Weights of a small transformer language model: no biases in attention or MLP.
MLP neurons of a small language model. Each row is named by its layer, matrix (gate and up: input weights) and neuron, and shows model dimensions 0-191. Each number is 128 + 32 x the weight over its row's rms, rounded and kept within 0 to 255. Numbers have three digits each. A neuron's up and down rows have the sign that makes its largest values positive.
After each neuron's rows, "fires on" lists the tokens most often at its 100 highest values on Wikipedia text that the model never trained on; "fires after" lists the tokens most often just before its 100 highest values on Wikipedia text that the model never trained on.

L3.gate209:105133171086156157118094104134102172157142141177156088136119100112146119056124111193109133086090109210146096080177196113088201094144158130094097138105119100116137115110206118153097196090120136102158109146114134124091084064096115117139059117119143141173162116153134149126074113156138089174103111118189141143127046071066120152137123158151158137147090161138073101140149130127149112132194136127203076102154098157132156119144134111129072152168090184183138107160131151103124175086101136159126095090124140173140147113123161154159135132138090145121181121112092114148126116131132095049
L3.up209:065136148072149180108136092134083117131129103154122085117097123100139094032159094185103125096094104146140088081184188110097159135181162114086111140145116111140169091104170133101091192096129122095172091133150096158125092046078147129158122116113154170150194135146137159145095092132115155120120117151162114124072083092072127169094091147133159158167101186163091081135146077093165128117163126138184056110153088164124145133130105116123065170151124145168125097141115169110104184062089096158141097109130110163149162119100171156169151140111083130147148110120114112139133124128125109049
fires on: "l", "s", "el", "us", "ter", "k"
fires after: "an", "on", "ir", "en", "l", "am"

L4.gate582:124165130172094115070083182114131131080139085150039126124167144141148128114156104122129110153102124125116117131162045096161089096144099113120161116104123154162118146127119075134156181161133084104149120166086106131142154137136161200083156145104174153188125124107076124159142140151102117157121165136118160066190138135094187152102132066170143126156099152148128162159175116147162123100078163148116076123127073182125140088135189207123133150184136151096118107063127194070109087189166122142130134117119164170105107118083085191121101176105078125149092155114138141159086087148147115101
L4.up582:123104124186102096172131146132094117137118148113131140136158087202087170089101158106134157077126107103121140132130088131179099208164107115092076134091145157115148121130130143120148159154181112082110143112103082184135177152096142108099169137147162160176124121157060174121133170179148143082083099170154082147112147131097130200151132138143168131151121137084091062188096119140175105121031114115152151169111134131202119193136150104114167101203080133112126147057129103126133151131096161144167132127129172145116171164131136189144121137110054167130095107119158106192145138116153165107
fires on: "re", "er", "at", "w", "ary", "ew"
fires after: "he", "p", "i", " the", " The", "er"

L4.gate212:100162114124120129131138131116141059111177088109131132130155148148068124084117129148084155086224124179085120122147120120140122132132117125166136109083121103103167039131136155099053173148143141182119139131156166143164141127143167171206153111093117076128146171168133126159116077108127115164130136073134137116142147115162093112088145044111128146168157094139077105156132117172112115109111080121080159211118152102161180138120139195139073125065117112092157159154152133156123169129101138136116125118114151150182122152131121109110170079232091115148104131142143093176077071090180118131
L4.up212:111111109112101107154150149143094149147183116084168169124049140112134179184168128113135115151193169120141084124170102102155161161149138070090158142127069100127126082126150155092119151144210154185057080090188161101162159171122138090131163152090116145152116151158104107106180148153086110135097095096193089064097176173132122045149099125122140124128148052140126141117137078125130124097139082116146189131168087136121178098089104114120079165117157148144192186142151121118098108079198174102138103133109121140104093151092113140162121119134129199107126137135168161146121119127119111115
fires on: "o", "d", "c", "t", "and"
fires after: "ct", " con", "on", "ov"

L5.gate770:117128103085129128116121145155162164110094097145090157174148122087145176132140097114170089129102100102121117110106127149178137134161110188119130074112151121165127099165124145127105106163176153180143082170158133138166121140090098091125111137174123055177150154178136122112163136124111136089122092141174135137164177113125119111123133080059083136189146136170169134134091142190175125208175163145176115100255130101069043147149127162149155107154127093119125113167106128115205152105033112099147127070087148169138126129131120108144169082117125123138105125107157142125149182143157114160
L5.up770:087066088137084073129192151097144133127072143079107141143150162089091146205092114104123133095122155120131192128100136135164147140133095138078066171165089118150159112144081101127126119179131164069069094169146138150103167141159102164113157073109109108132141161163168155141175105094165190154153051138072154150148069128132145172150114159125161118105159141138144119159134121099094115141123170116110158151113123171147168124102165139102129132124087118113193055119148116135132149107106155121169093133114179166047150182164123165189168082103171103149130071112156096151098153084166161127
fires on: "g", "f", "ver", "an", "ch", "m"
fires after: " e", "m", "f", "a", "n", "e"

L3.gate47:096088095143106185123152110137140148164115074160125175104155135109132135100130111120100165111146082147113163156124089067097139134125123170177096146127103090229113146122132127085137057093096121165119142144157058114134103142145169128164129114109136136131152107166173108099086080071128119111107146194121090159143114155087096202149130145124102174158122136157182170106152116154106091099072176150133078082094141092107198101118122109117133176117134095128127176168146171160094117068112139171196095181155082163148190139087149148138109092075132084111131127073097122136157044121152097134
L3.up47:163122128105108154147168179124107098129129092154145117148142099106119102115151112177079087115110117183141140091152072128102133123103226128130132187172100118146102051196119115099119117125102145106108161174156116156117112121150099105101107066073178119096122064084164121112112134100154203128146124135140172153185188154099195143069118138117135132126101166119131126133112144126070161174097114116112135181101108116118185139119083149126164077169184170118152123128132083169125129106090138111116156205084123123135079121144098047152138104114079101139151121081077094116186111131187077173
fires on: "u", "le", "y", "ch", "en", "f"
fires after: "g", "f", "ag", "at", " F"

L4.gate867:103088176076136095151144114197118155072087159120138168155132189186088092158155096152121113138132142153163158110109128124103117103160136091162159147123103068160118141134127122143188147112154078101168045116124133168127128153123133092120131168100148113137178133145166104077131085142131134123127116138162112132148086093169126114139133133085113122110093189137148177130115109111163094119135153131158076142121132109077132139165123182142114157141200188122114126171163142084203200101163172155100109139118070186098077062131195185099120128156114135073111168237095141141151110175113133132
L4.up867:068077112143170119127143104160106133113098131071138083164132128091082151133142129140111101117120113168154078104143090064080171133144131099072139097124107113104167125140115110163084167176070072100182066121141048161108084127146146146147132122107142115129140138153108134158111168059131133115092153161150128109137053150030100145118156114148121167092133159112086152136084121137163149106151125170098093083100125091116173114144123120123133097119155117136066095145169110120088162093066073109115083146175179198139104095117149110128076090186172151167133122098157132179113159166077092069
fires on: ".", "le", "s", "ies", "us", "'s"
fires after: "en", "it", "o", "ec", "ir", "is"

L4.gate545:118092103089159180105094150081102087121095120086097108117176120122097140114157162149132059177113063153220129079109091112095154134194142093137141110129103106182078068115176119130161108109092141107076171134099107131140130107104162151155097111114139168139098149125141153126117153111154126101122137162133158136154165116065094133201100078127086139184040104195146169070117053150111120106134178119113106126129193121114119085102132180148149147114148108151143094106130112114142152074089199084132159157136149122182179180157057180107108117131138153141136093133100124126155140156137091134
L4.up545:131131115157077145123159123164091152097128098140162120128106152176178096103158132132100189145112168143170078201138102164158134146076155189171114138162117121111127107152133177031128117108146143098161173076144124142151097162197075158112098143118170153142150085143135144105170158155147173200142096136125109139182083155144127103166130126117124091170169113142118153144144142133156168133132091143137132117146095158182139123116160199115117175172170157114147126195132110134103115120127151108085170172133146077075163179149125120038131143050153107168143155042130149120154097186151119163
fires on: "re", "u", "ion", "er", "ch"
fires after: "it", "g", "ag", "i", "un", " the"

L6.gate274:108093100111135093149111148131128170173152152143091176104147134134100125109098146162156091086183109103241133130100099118107090161119106178136161151091114142127158059149099105120123098155120103130121081148132201137111179116145097124075150064187135142097131067154139120157109183132172121138064123134097160114146122093148173168107109100132126156059087140088102147113091104140139101119139117171088148131160082130149113106098119092215139185146134089152095108120094147143100116121119109123070126180135110107138109108198164083104171136151104180137100165067130064136169116109025118138
L6.up274:100122121122119137079079105105148205158152154183095167109123123134150104120124188105159124097142134104139145113166120191161111130167189098126149125139111172128094115108131118121107067086179133127128105056117159161107132112105167182111166175077168156162153122096117176119180142154108171133088105136133148118124125081157119156151105129120139173049106129058174146164197106165125116190131071108166108184171103124127129147147091214113145128122065103127118157157151149168129109124159082131137070165099098145190145158105121139167150134149094096092074109101106122122164144061082102199
fires on: "et", "al", "o", "e", "t", "em"
fires after: " to", "t", "he", "g", "z"

L5.gate363:167128093139121121114144095143076123094119084125110156173108207137121093119170111069096119071137191114118118088126134176166106073104130199124120124102171141122103166135056157115097128163154160097058093157134076097079167183134123144115102119123125127202194118117144106103184128087072137107179139161113104125123081130108121133108101136170136120169148210161108149129102104141115170136145146109105166074169122190145099136099112112151098090166107156136179104123092196120160167055074158172141107150113133105080092148151134086106128150116146150125092129114087107180177151137146103066
L5.up363:074164145173092123116136100138143113124102088057182152156079164124158087151090124073155135115079101136153174124137143082149117123122155112108036115182152114116099157128131159097105149160089110163089136112147149124093127092137119152142168137112092126128210056134142151112144160171154150081138085114067157140164037107113101165139176092063171111121127096122166114172168124098115151118174152149163161157083146141140099075112122161148130081147127121095186075126100132100107129136069154081105087125100102118079116158157195163134095167117164141164087093107048106118136139152086140101
fires on: "ul", "it", "en", "re", "ch", "m"
fires after: "a", "es", "m", "i", "em", " be"

L4.gate941:171195099170179138104166103130096095177138149139129105095139148081143117099144120155151120111120116143148106134169128126124118074140115079119132107120141166124155095087145087205100184158095033089094144079097127092132135149076105146075123057135169143173046172121080124139170123150121096124124104130119157184144131104134160108097109120154137145132085112133118124171242118147194125065089133065134151057141155114134073080240150137137088124156143143146161088119164067142117130141143126130105115116156120137125153146109085139118082128122074171140115144128130151141117172153108116145
L4.up941:153177119068135127161065071175042094084049165077108119148108136144135133081101144118182102135144107141150110163122123099131126099126076129138111127144164148132102070123148092116098150142140110073074122130144124188167158093120148105158129092109174084156115090113121102159120124154106109130102118149030186156117207106094189112145133146139081053154128062128136122141109145193155119145076168121158131120099112142092137146116151128066127168153126118124089102171146179116078161171131151096098117128159101107168109088163108137136144177149181149096090112157159165109137187122185125093
fires on: "s", "ir", "re", "a", "w", "at"
fires after: " the", "s", "ro", "ou", "re"

L4.gate327:067138123104129153115132100149113137123124082116129090130098049188080164131105094103121118096089176159087137138121144115129164143123150094161137128082148115125101122187128114091094139166150155150114138097107146097103069101079108087183145167113179135099143197048098135149085165139091139101135072146137138142065118148137169117080114142140212173154185141180081066062148119092129123110169151188111129123199097110163151146138161135166091146128138083150183139124120155113154114211096165134101120126058145149084143176135114133083127111155081141149106140131128167190095116114124174121
L4.up327:072145131142136151126103104159163183162158070078119149142115118196102185134098086108133151076134131150134132156143151108109183165092101137117120123083118121109118112077132136174122123092121147083123109140099136127077152135050133138112182168041152094086082138123149093118081172109137223175095097108139144097098141137167154053094108169186148124183162137214105081088070162104129099173131134120101117159163195140197171136099171110152132151115148132147111154109130178139135108111111143075148128137104136164126103114153138127188061084115150187107139148121110133108157166147146138129
fires on: "T", "ion", "id", "t", "en", "o"
fires after: "on", "ill", "and", "\n", "ab"

L6.gate637:132126119093158138181135158188131158098156118124128182141036130081129108161153161121136148131145110176172120169153183056097135143148132106130152065102111119108196171160052140129177076148119090105129177171106131133049137114124152141092166140108118153144162111077133112161134112106133073178157074124143103112116171077091078138122124166087124121161125085120138138132144133070133169142177082104158135153124131128088119144106089164086109132157112134074108085113086162203122075150134110125102074183148079158117136113165100149106094153111105098098146157131109127135057149111116047073
L6.up637:154194139079125144155110130110117168130128144164061144171165157162198122113092164120109156133095122145084138147090115091095113143113094161117184102145132159123111190118107138172162179123168135113168111102121113144113144137122103168234135067121125149144083176128190168132112126179111094169166108122128114122113084163104135119066095145131172162078144133136157158152126093081100103108068099197132140156112185174086110135099084129124076170209113112095065123139146122121144147123142146116062120131143145091128131130129081106117183113131192126114115194072169159074123102164068139117
fires on: "on", "ord", "ed", "ort", "er", "ou"
fires after: "ec", "c", "i", "p", "f", "ig"

L10.gate990:105255137150199138160047082135164181158139126118126079053124122165139166093115132100188115133087109110079101109174156196120066089081129166142153155169176156165161129086077164147110149125136101153156123069122164127174134103121110142126142086113149121146144135174095074134128126115101141116114172107113146098193095106130173143141108094147109128147072111116125111129125175136107128078130131193109192119139115172129133118112092165124140082143144116135085115116170183075182123136152143119137165119081170108122128099135128069100166167112124106165118123131091091083147070133116112115
L10.up990:145090145164135114127108112120098120090150120131126172121182130095155163104112120132131160182133187121101113137111074097095175108151100133119095072098160115132077112152129121144140116093080138147143145121141173137074043155119143169093197118184070104038094132184080117116179095173157182148136156043115208121155155142147132152109136068146103122148123124159166118129130216073168165153162135115130131141137092139131107122081100115180107139112201053139160140111143164089094181115174165124132125181097108131116153147158159138100094121096118158157150140134127145095138169121169125064
fires on: "c", "d", "en", "er"
fires after: " s", " S", "ur"

L9.gate796:091160148185123158174147151129131136193126100097093131081075200153099096098179110130111128118186149152112098166169098085088121152125119115043123098106093120115147147185072106117118117143101104075122097182107121141137086196106142163139133154096168184104195127148117129123145136082169122154106158076132176155197129113144134188125177137121119178119115109133164144186113145126105130131129091082177165080124070143090106134097113123049155116057159127106040121142112175104123175151130132164107101118079147065161149071135126125123139107130150121113168136064156120116123138136107088138
L9.up796:157146101119114068108169124121156200156171114117063164122091190184126161133118187094089105154120134122126138111112123081134139152144151148122218087096092097137133145107120051144168157153108175100112123138146094164066115161130093126141137164093123179068126124141112146119128142086099131154164083104101124133134114133160127163172163100117123165075077034110193191105130136125136153133157068173162136132087143134050122138059133097068135111143155075177122084162154126191095152153200126173139133167134149108151117085104186098135101102115167113096130106145128112113100142134134129116
fires on: "res", "ou", "er", "ul", "s", "ch"
fires after: "r", "p", "f", "ic", "ro", "u"